From a checkpoint of a small transformer trained on Wikipedia.
Size: MLP 2048 tanh GELU, vocabulary 11862.
Architecture: learned positions, biases on query, key and value.
MLP neurons of a small language model. Each row is named by its layer, matrix (down: output weights) and neuron, and shows model dimensions 144-335. Each number is 128 + 32 x the weight over its row's rms, rounded and kept within 0 to 255. Numbers have three digits each.
Before each neuron's rows, "raises" lists the tokens whose logits its output raises most directly, leaving later layers aside.

raises: " him", " himself", " whether", " how", " them"
L4.down621:114171152117112099146144164120091146122123148138051098102124112103132087148067116109137097115149128198127138181067142095151180132097071123153105139128123151183110109126178122127142109171085106179108145128123176113101094130101076081111155080144076112143144152135132111096134162140134183154142137136195126172191157170130052102121149064161144106138137129093147083113109087128082120158061083158111121138160176165088092138153174175137099155124104137135135132094127115068135119162135167112116151128184103092100160101142081081124168109199093133164064103105109149175156096132126135071

raises: " were", " are", " have", " include", " respectively"
L4.down1507:124141172080112115157146134178118094099118119163110106115067121174168052189146141146164139131145075121159145086106129147145173139126157114176131080106149123108153178174144077061106206138151113136155144119129121144137108166174141111103143075105109173131097132113166098095063147112139102097154173100122113114105146103094095153099104161117102172162098145127114146067112135150173189080107129126102151098165174101128130092102143151118145148106137136136120185132155174127154197113140133105188123114172118105174151175167219141065158157183050158113123082162214149130079169126142075118

raises: " is", " are", " were", " was", " may"
L4.down1681:084173230135082086119077181135182096082125153126199124146121086154128142139137129133111127127161101149115162098123092089169112164120163141116114074094149156158115127100168137084134183104124117145159116101127138151126085122094106109172132185106132098125108161101084143150122151216139182163108146088158154088108102119111082141162134167137088130126109126157082080172161153132119139126131152079110096093107147220166077095129093093141125119117067134124111142163149176121109119113143113189129091159181154159102109126140135089108161130122156113184082174132108117137119173121125102113

raises: " July", " October", " September", " April", " days"
L4.down1793:152126116131081120102128100175137156175102092067145093130146110087131152112111155118116159158084145146131141123119121111078137050169068207098166177149170095118141147113129131164109124124083119123193121181085076093069103065154113151156172122068162137120146134079133099113183117130186087142103146145100116177121107162060186171160135153165119062165126153112115096143203177107117167149132115160163158133121096141121119106089078140139147142178100165119097153105137127135110132139148081128089174145188154068101097185114081119115146120120074125110158136145175072114089127135139141104

raises: " education", " school", " graduated", " graduate", " school,"
L4.down1941:134108163120078100045151111096106164128172079114177051148091217127153182141100123072124092114109129115086106147148153117118110145150149094090163145051115159104133147148074172126132098154163104120081138135123113118155136160141107082168098105111117133156133112137139116114176155180125094139144136176110093155116066139110117088106128191179109130138124203080068086181140157133182185089135090106082110164091149096185148154112114160143193107181109120102140164126145085078178150124064184165087077124098199164139147122150150188111136169115121191156083092122152116189101140136077167157

raises: "å", "ø", " Krist", "ö", "ž"
L4.down1037:090115161120138133113145089088086094071139127201171123165119105086111113152124117121119108153182117109156182145117136121127145143188143140130123181162150130116180098150169120151136137137152143137128135159080115100105169137187208163102160089088147123133091151125064229178127120163061123135113086141155130127191158155147048110088171114139144189131167113111197132156100110118088150162148141013095105170120117023157102130172138123089133145121161123064110130144107155141113112130109205162125129128164140111079119068127115159087148117108122153098167054109116078159129164121097142069

raises: " is", " grew", " was", " are", "\n"
L4.down54:121153177125122069128144150139148138090154111140103092147156126192128144139114123073125132129172105142115130112177127105122126141110145138073106082093127126115146138116164168107095151145195118132112084141119123139138124138147120180185115124155101133126050120139099125187108137189202166121089109102167140114106060119117096138143129155146172153122099149178148124165132189112152158149099182098175111085090134085114111133110128189114145178168146139142165101156155148043121163178180126111140123114124174032083080122070121151123171147142108128132155144164170138115056166107129132093

raises: " is", " was", " does", " continues", " appears"
L4.down591:104114217144138160102072131181177130104072131162146125166131136170124151151104088185106115153191059146124195131112122088146122099118150126130127157109154129098163174155155167085089116077125099116133104127159183113127120087109153117157119130152103128190139089117129152210129108111124197148116113128161152070150137105086089143111132060197103225110145178140135078136188106142113184153122097078138117148086146186175108060119201150055098154136109087118125119161207179143135110130141069152133156139155083125102100129087150140158187137131159113101121090190092154089069168113153113152

raises: " they", " she", " he", " it", " there"
L4.down1373:120134198074110140185087116178157070124093102164102116087170171155085106100110096110075147110133157121095177140124155099086185158087060099151097098107166138094133061127190128139103137155138126165178140111115113192115156100174137105111138122118148110173130129082157121151131088201165113146152100136146100171148158055094043112107075148163164117154097106164145184157149112133104151170098136179097147117163127187080126056140142173085132131140073101108164109129173117122160136147110160100096124064109130111104138086131118128073141136176152085082096147148147113102107116133094129143

raises: " remains", " is", " leads", " was", " seems"
L4.down1461:170096103123177154100150090114149174098130142169084154117130091056084179085148123086123104110149104180143083124117128122170140119131101139086115183089079149144152163143112146164146114167176133073110156124149181161103158116041160148126158152122132164131103111149024140163096194107182162117088157136145248191165107083150166108064203127087189137068134087170085105183125126055132079158104084145169118155148130134140122160112173130133117135156117110142131104175114111070186109146160154171081147153172170100085077138141130105153093103086137106151112105196070109128078140141145107127

raises: "ely,", "ly", "ely", "ly,", " roles"
L4.down1118:179101097114124145092189108185122133149012158106174170124093037094128134171161079154115103107131149104142100163173109162141135113094091086123096080104116161115157081159128131154090107047093119117082121098128181210118106119148121145122106176144141163130171112114106180081087150151086119132120153106148119095122066094127092121134130080089074174129089113165172123092092127162076099135132161168125147104147165163147123102174118141129183084155107124155132133117112148063149196082093112140137175123114134097102163076142146087108140143093142178136065197152097137084094146177150119127

raises: " him", " them", " her.", " him.", " away"
L4.down1781:137129153107167051185077132142143147115143081114109082101122172101137114141096144090126131176116073152161077174002122119152148163127158162125112099116148137100135120098145151141128158143145120139126118097189092134094145147114096165048129145135139128172148134095179090174134099112148195183145083143152108157152189138161074138163136096113172118146134090166061115188132134074124130149117122123188152151084152085138090143113087093127109130120110083131142101145125151095151112150114152135140162124158191072129140136101133133127115132202123191133107138114108149108082083122144136135

raises: "ly", "rox", "imately", "ly,", "imum"
L4.down1657:148199145148078126185104151153157087119087175126091160095190123187110068170178062143108083132164101102124092113121124130141145089062114160115106116140153118148154160117071118149184160135083068171086076100129150149119136114106075124140110141114167172143102082108106069094182134197116139178172169131150167130075169113084158155171107175110098155125114132115117133126210093119121194092145107081094130174155157076152041162138130079157140163156104119139132141126084145177164158120134113116126139148083135200081151133090116117198177181112060150104115174124136113113157109150126133148

raises: " were", " was", " is", " are", " has"
L4.down1691:128135130094091117062107147176163088105144101116151169179122163212110123138123103145158112044160122117171171066085096117129141112152163119111087105150169146128157151108143186143121146088138136148109133177138142089108075113111102158198146148138129134130111103119110132195117107170153132132170120073106124096132151123118099059090105147144089181126185115152088055153154169133140163146124160091159088141150140126144094182100131161121085156208130093153156187111146152116119174128137073208111122162170084110160049135125172117129126100118149079106087134175132094113148123085123131071

raises: " R.", " E.", " M.", " C.", " G."
L4.down857:142126089101116146136159086117184098134147070086136045128108115157154111125112140082151120114134117118090172124118150177119125131129180084100083113138118133158089132139159092092147123104107116117158091183143114189109092077118168096128143136124110103117127137065109141210121189126060149115107089110173164139139126152052148109101152161135131181091096093135120146112106108139127120123163086156151115140123121167177132121111095123139139162158255146133159117149070176126097150100100099097122085139154096125126126123089086046081098143119122117100089098152075130149158156169109158206

raises: " route", " highway", " east", " bridge", " river"
L4.down1089:135100102124138144128108170120142161130139122128081100123134117096141074152101154080091154098115131147060156059120117191101143047077158151157113174111076087087133164109157122196151136127149113117144160079069127078091153112164131158142077169090154204116095164103215078138124157182154149108160042134092085113167163161135148189148116137087165120159131129114072109203118213153165095140178129108138119100115145195150143060119117162081115118171201180156185124191070134072122167109093120097154143112090132160189109102124181169086160156085112175084133137085136142097111153140151128139

raises: " there", " they", " it", " we", " it's"
L4.down1925:127165194052177083131107143137117099127093162098142176129135129117127114157088104107151107133150160132079158181134131128106166134144070147145109132178162149130147114149170131099117148200114159208155093140121095110116127084164118133132097124126163132117122115108137107120106106148126111184197090158155137177116095114132094096126068146146137151104093148155169104170137121138145083153085097162179127168149136118159128081132123137155165140111111123120130045164195152054102139144125196043088064073088094114078147105116107088106134096200131075102148189147128134180133039129108148172

raises: " them", " him", " his", " himself", " about"
L4.down264:126134138133117113168054138122030158077177142074110087113110166146168036134149153108201117086109126111120066132104179154124110106135039101136123101162083093138136114104143121098186114189135112117106111117183066092120133125143113084129107112090114131123167165128090148134090177087142082102134102142156086128154099101133123110128114121132125122150135097173114124095138154115164107172140051128040173170151185154097137129155136181126143137141156130124085175133109129102181124155138126125118183135149141082186154178132103122102139131122168106115129093098098176160129139147163169150

raises: " eld", " student", " chief", " Minister", "ographer"
L4.down1561:134177143126145122133086126104138107117109091162147166162110127141144128174112128132122167197134086098147029071079112111138117141167137121159115138194134082167100084105161158113129144127089102108113124102125116090126157142081130109121116170144061142113092115164096134116092020155156139086126148066142153171115177170095101098120185109174114105053108180127180141145183120131153137145072071115168121149198112142117092107150123130136134115122104126140090059152156165174153113125137159118128161072081189119080082143135113117077154169082096101182102167131197178099167082157158124161

raises: " July", " October", " November", " February", " June"
L4.down48:165123115133118110123095105164125115105122090114121091156068108102127107142101133117124147163080111105154220125132163161112075114130106091040121106114129149127092122089175032129134095117098143177124085157126147107071088036122144158157166165108088134101134093106135175191169139115148066150131099126159139158121134118100126116090160168172166127130128038124103105162243152113146180149156153130203210191075073071127103099111150210129123092141135118137090186108136091160122125148122142121109136135120161059137121164129145140119121143188165172047188096158157118102089060151097108183

raises: " December", " November", " October", " September", " April"
L4.down209:127136137123115103099154118127183112168104176141164107088102113051116115164154155131106131100126137161148131092152113106109074094163111119094118110129106124116156158146051110053118129152103121096157164200157097107120085089164101164190139153072099141108150129129152151142145128163193164096096112056132145145135108137081135155131162162168185108144145126097066092091161111104139121158139188143125119172095164093116123158110110164085123158153102109145133115131138093203155139134093076094133099095082133086105155143100164118049140154125146152131165166122164148074176169122157115084

raises: " she", " it", " they", "zy", " he"
L4.down527:130144191101118117131086059121063118153169078133081117146146074156082133125150048116122075088101158103117152158159128171132161128164093113145060146106154144154124156130112122080087150185082111117131051174081117083080114109142142153081168126122147079192080129152137108133138166161118118135135093086176090126152086075069105137149049126165130123142092150123184182111140184153137123141085168127121149103126192142145106110108092116116135130169083095109166070111162141142140077138101173057127128091130139104085154128101098136119156097154120146089112136130090116126099092094143176121